config = dict(
    intermediate_size=3072,
    norm_place='pre',
    positions='rope',
    attn_scale=0.154,
    tie_word_embeddings=False,
    extras=['capped logits'],
    init_std_qkv=0.0228,
    init_std_down=0.0,
    decay_fraction=0.563,
    train_tokens=522200000,
    dataset='wikipedia_en',
)
MLP neurons of a small language model. Each row is named by its layer, matrix (up: input weights; down: output weights) and neuron, and shows model dimensions 64-255. Each number is 128 + 32 x the weight over its row's rms, rounded and kept within 0 to 255. Numbers have three digits each.
Before each neuron's rows, "fires in" lists the words (lower case) most often at its 100 highest values on Wikipedia text that the model never trained on; "raises" lists the tokens whose logits its output raises most directly, leaving later layers aside. A number after a token or word is its count.

fires in: "to" 72, "in" 8
raises: "wards", " his", "day", " their", " her"
L6.up2544:102143108089139126157166130099129103180199157080121107146105134121120107138144108120196138118145121137121142105110116119161102160119155126112158089111164127140115118108140125143162142084133114119160161091156152144137133129057131069145038129193145132160114118190137105147058066114121146134146119102145138154140119137166129160120185124147103119126089137153157166145104120101146136133156117201175123181119144200086149146123134145179150131112204143138062166175083152088094113101188175133095081112104181152215155140088136123132099056112130101165162117103166135124075191126182071086
L6.down2544:161129107092035119180126156154087184165142140103100117135028126140121110201140141111143097098129131116112144135097155128170120108134146110121079112155122150114089146118129155094145210082183109147185164091158179134138132168112194135158091168112192151158151138136104123144140146106129125073083134153163117113140163095134130143108156189102141130117153119095080185103178203102165088149106124100134091108117135095084156198126103118152153196168137137145093128223128130121174073078154129125135149190135135163185140099142149108097086085039156144165112157106128151125065155176140100106

fires in: "he" 32, "she" 18, "they" 8, "and" 7, "known" 5
raises: " could", " died", " can", " can be", " could be"
L6.up2406:090101089142048119110173075128128138145171145148089162136124079155118184076057143121104161112176155134129099095111137167125176130157071131128101127159182104113079170087115100092103087158154104186131132137052179124151176074171151189115090083107162107144137146108114092104091134127126103128077113135122080212158144085105140101136181099095145199124087120155094124124058107130149123123121165108155196131087110129145140139122136134098157165145112105178155069109130134123155127132166097076122123097112102128093177181105143149110159126154114135105142041140164103179149143159152170112
L6.down2406:077129143108107184061138115107128150055145129150120109124145143127121078118162135114186158153099131147163096147148112191184148134106134157087133152147149174151141122108128009095108120056162154149126155114150125143157156132171143132196131142164177150189109114127140168106124132210143153155123112144119093166136203131120098097114107143096116177133100160063070057147058135090132069089134106159095187168076074164122060124098099118096168071175091144123133091102138167101079136116164072103155198148125148101159160149167159138111103165150098139127139153142124096141117132143104147115

fires in: "the" 72, "thermo" 5, "theater" 5
raises: "ater", "atre", "od", "oph", "o's"
L6.up972:110144117097137076087092165149115175136086071115094160101155142123119124106144111160194174111123183136115208092161143110140078137133126154119107116079124075133122085149124108122173145110126105137099150202076143156136092084076098140082114110133124165145103151133101149156117163113133151112095105028111135159088115083057156124089100130100068113128117121169047093092128102190163159065183065107130158112174120113129125060068193132135073138088148139122132104118110112108153127092158132134152178115078112119131099160174131138109101145115173120099131121125124134215140141151140135136
L6.down972:121148100126169162170163120187143101153133112115094131080134140211109125112107131154113124088157106126099113105166075104135150135216140182156104133071157112133101094137115075153095131165150084120094180125134154147134132117129114108127121046157182133165140137120145153131165147054131124163084130095090174154097131122092117135125147118152123173115139101127108143091150083185103136134145072055109086093154087144141114146058144134173095166140115112119139096127146148123138094092184109177114121107169114075111147079184078196135072162113101136118062107101119181067194118151151173169

fires in: "in" 44, "on" 17, "june" 8, "august" 5, "march" 5, "november" 5
raises: " early ", " January ", " December ", " late ", " March "
L6.up967:106158075168141128141092140183130167099116097103129164104100133098122150100135119157077164106153089124112107147146161073170140108081131101142141149131148076136063138112104111141135094095082158092093156075139132132169064121141140131122131141116129081137094122161173100132077160101149106126087117088099117069160161172138051034132140182147139113137154075131120086133154088172110148177105158142141175130152037129119107136134151158058111095124194070124178165160100115079138142093181097117166193171128128172061116072119174093201113116129087139087123160112164141136139098133168127169
L6.down967:079116145135136079177171101133095143161063119131169182103114129063140137147165123102186141119094131145151100170113113103126126184093112136106106123118104140133104091101103172132208095158171111179047086130146133155101091132098122102156132135134124153121158069084093106089126203114120129109149109179088212195228103147100121170134161175133154112097107185134128125074203101090102135152113131151171113126148080142136047154123110107137119111136112112175145159111161138142123086168150145146136153150088114135120115123135078142080133149126088157114148138126166087155154108117145070102

fires in: "in" 33, "the" 32, "for" 10
raises: " case", " example", " early ", " late ", " recent"
L6.up2072:096125101127149058083137132187092143098102133149138156157102112103103131119168142137138169162095109117089086120164142106133113163073125148177171132126085127113068127138081188105106129136138117114094132109105150087130169097122111174110146153123151173149137103109151131124125169106185109096121093070081154205147132114135099173114126135090126103091122150117118135107152113149089065197143163107095136177094136119178143150077158116138167161155130109063088186111190077099127105169079148133086150158161062171162175141088123108141192080163043121113134095130091099048173107128125132087
L6.down2072:108169184188142116144139121156095119151084129130112101162136138122127211134176126134123094107092152106089092123163152155150124091110128130136178101154170119146145080156120195104095098120051147134150061122148211118132115053166110108140151171140115114115136029168214066136090102083153109154174083176125099145160212098082138195118123165172108080127139104118072136156081149127136065100139126130147178166152165118150127232101150123161069071114139086161062120212141052047082069127152092090109123162092134186139127099140134133159157122142126105183103077103141125072173146088168108100

fires in: "two" 22, "three" 15, "one" 7, "few" 6, "several" 6
raises: " months", " days", "ty", " weeks", " more"
L6.up112:170164110164144115116087165132124088115096070146170123150156137113127155122105081110144139126152167121114101175188146087160160156133081103137142071128146123123186101077110089101127132117097157101149153129103171169108128071139115133080117079154115118116127111145079114131096143106127128132093143075161081152170144109129101080112192118189098167073108120205173078114086116154078156104088092090100090105126075151133149159097103125132112073103210132178088052101094114134126126090118160151116161098138129098145142098162138051121174130177104085129134149093157196161179118175173131121
L6.down112:174149120145197144120125119163093100142109100108136113152034169117092155130146151089096128195127180117122168071152108161110112141120107131107144084173120093143134119139127166105139104160127161114131131105133156133107149131119099134128154149116121116128209102140187091116128129098114125118052158126137116168148179152104148094116106168088161110097098129154128147087111100144097118164096136184181078099131060100121127180101077105109096074116086153164117102092115100194124099119086109177162111119127156125094121061149117126137123086124136110125140146173138125115182102161145165093

fires in: "with" 68, "as" 26
raises: " whom", " their", " its", " respect", " fund"
L6.up2294:118138121173065113111153119181137098155137128077146122082123154211125103098132147119124095105120124085128106159108087110196160107174114101146173109138153152088183141116124171098064136136144141141108131147224083192120161133084122155110091148152160154146133112188137097146151089075182109112120134175041157110154066168163157134159111079118148059150104151104191154182171186097140071139161102117112171120094151140157056147132184168114132155118125180126101180131135084115144076118149164129166089149126073163122095131129109064117143114080103084155141075112090181102165128119114053156
L6.down2294:119222147158137122182126101158091143162154176128113132131036161107103132111096118158132154133153150078103112146092106130156108142122134119125200125132193171126099051134161183083152102119124181146141108137091115134172124178138095138139111124102157176137098163112118191154096172139105086138146230179069092131194089156123117082166153122152128164178112129158106141168136122119097105105103136121127084164101139054121127222099063055096140080098127166086119093172150095134160116132122106159142146115078104138125105078123105130161043168052197081120145116144142106095088110124183130115

fires in: "until" 24, "when" 23, "as" 21, "once" 6, "now" 5, "the" 4
raises: " it was", " they are", " they", " they were", " his death"
L6.up2909:135134152073162147082095113152100126111079139162143166099168129150115092133098123125160106160152168151095118226119110069084133113098149135114136100100133124096141110176147168104105176113135085091136070164136123175150156144133139101126128128088095127140158126157126131106203156060113059088105105115145089102176126134132117137131130186131136154122101084217192111149135198071200146097136147119130113093122086024088168156168136063135129119109173116126129151159127155083106169200101130137154157069125109132090091154164207151130146084096094086182114105140119150103147128144153129118
L6.down2909:154134129131142144141144154183083121165137157193098101127130118160142058115156141131139112177119097085129156063255114105128156120145159141131105125167115133186183145132127130174113158146170196155203113093116133148127116126092116129103114154132167106093129037178084135085173147122110136184158151205164120145144193061132078120131107116148103137153098177118125136090163133134121155164113155080135135116069083098112117177119164140164147101145122102096139087101117118106129133136148107159152106110117156137162111126115172157137090119006170157165148105114147153158102109129161086143

fires in: "not" 19, "have" 11, "having" 10, "wanted" 5, "been" 5
raises: " been", " seen", " a", " sold", "h"
L6.up617:080129137120149167129128170059111170137162151141166114103192113134115091126136109111131103096142142167104086119132162117138093157133151104148152118164207123136130145068116106112103125106124148139098111129069139103078192099158175091127095139093150129156166165153159141136104137137136181144128082092128147131145156113112060110140137077166118079054092122110147108183162086195095043117130137165160186105172170098096057137099173084094095146124123090102100169121137067149149144142160103094086151179122093163138131145172103110109172094154132124176104129151154104121101104187088113144
L6.down617:125127078139104156083167106060090102116125126101158165128137083173111120112135092092149172081176087186143194124161137126147096142083171088136182100152136128122125107150088072131092202149137107143072107147086103107188138120172156102159107151125079169129131107183088133136118133111132080140103163137155054136128157155150087090092169145120097097122197135169127091128098109135130107141153123126115149103111086066090111171149194110108117136144138200164133085129129108121108137200172117136154077232124127102128175174168086095162087140141124103163123130146170105158079116153154146078

fires in: "the" 96
raises: " hands", " face", " early ", " field", " weeks"
L6.up1202:120125105168196075069156105143166185121175056155132148077171107110132177108158103096096128141043129087125154085124139120139133061155126134136137121134059146107129105152159111123135131168128137079141184124130198118131155124153120123085142110057087105207129098136166179067115167108162085153110152119100134117135144144083119097119140081154159187069172138157106066099145082126089153137151067100143119136124138134177133112130073141123098108145176107084091095132149111086117084148101150110090097065093101194148105107218141117130171066157072121115076147083100113078141184125170099063
L6.down1202:129156133130168088062145129143083112130132107131176165100161101086174112100146159066079153132057153203156160149144146138142081066057110157148186097173068093115161165102124184084136105118138149206217134113107123127160126113170165112152135159138083112152113084124169105095185101176166147181143127100120181175119165151106191071145145142088130166173171098092114184134102147142109087097125055126118133135178114112137087132102076155123109144141147176118184159092124129122163087158149089102149148069148099099136149088149165192095154145120102107160113085060119059113139094071163128071

fires in: "and" 50, "sonenshein" 4
raises: " other", " then", " later", "ville", "rough"
L6.up1395:105077126098134086093086168099139104207122207110152103071177128159099150197138119128209143157165123134130147126137131103129127120153121127112113152167206135127118112146132148155119129137077139081138101139145098188130089119036173137131196127127119115118143178144140091078159110105102161091173217081102138129124100061134133104160162120079124143069177180153114139089170183145125126100146133126108100119111119095183107136085120166172092131157176090107096089103150124096119176181151121079171160099125160125082117149078132142078134154105148113122130133128130142155138133097179124053
L6.down1395:077141110124139152115078186064102136167121163109146065181149131185141116136170103084114076128166143096110138111140113169173090132076149155190095165146131141137171124121121171111148123131080140086155081126120181127145124124123110138135160111116091149137143128102131164129103133087138127123092148057126100118102083139158214084159107188129098140154125141137122079094106111179113186145137068187174115132157119123142104096090150108150161190135148113080107137142131076123179120144098139082164127081096140043119159148118106171100155121106135132152161130144140124142106131115155190050

fires in: "has" 33, "had" 30, "having" 11, "have" 8
raises: " been", " become", " left the", " come", " served"
L6.up506:133157183199113173164148046119112132132101108127102161168210183099113133169113123118125145105132078079091099092064128126105106128138110100131150121141156154153106112162119135080112118101132105092149105175122153133121177110137190167144108116170144158100164106172159132106131128174124151083128134139142150120148140125121081147065188097070127170185105126159121140126143106177072129179179092109169123217168073112115127114090117065165112119095148136075153136161113119088132081102082093128050156109141111114156087117136137102102208213163132102151114127155103127126109153151071073115
L6.down506:150122150168122140087119142110073134089089102143159134098182155173144130117099155127100139097158092075115131148130136071110109093125118088157119159119103148187127086155113120091068128078132121119130082106119117174119167107108134122187121126161094171079134153125133113153078151131130165075108160136151140124153149161058130145149118155091187115146095147150128201180149151138113103155146101130112104126145114079054099172103061118112149102147141163138122109116138115110111104144092163126120122157096099104106102135087194051161131160130132120180084159110075192124096107164107115121

fires in: "she" 27, "he" 15, "they" 7, "it" 6
raises: " also", " was also", " is also", " is", "my"
L6.up680:178086109077089104122142137077109133091139089084110142156101129158141133098097122135166119110097145061070142087133098163099049186125074128068040153165116161180101035085124139102180120161152104085147125076175076156140182145122146172134140109133082119061107118115102075111077178125148142162153179109140073173154192154142073137150106126172111132189152077166127198110158190053094106122091155106106110142150136145140112133080087120062139150145125125150149172135183132128153141140110100107156157100141108133148090154080095168114157137129188131105171099138111164113159093141163133155
L6.down680:208141175131120158079152095117147097114106159110131051172182144140141113152092167077120132146142146129102150089145081135151108141162122131069120099091116127125177069155069153118096079161150127164159123156210169148081167103180150127195099122138065115146083141182142121135159101101114134107114127113148111143151148120120115147158133126144139110092181089109175097170130108108137144133115212133112135097139126143185133079181153053138133106137114124154146078224095157114094125122164129117133149150182151125147157127095099153145077182158167115146158113067077110126180145116139130119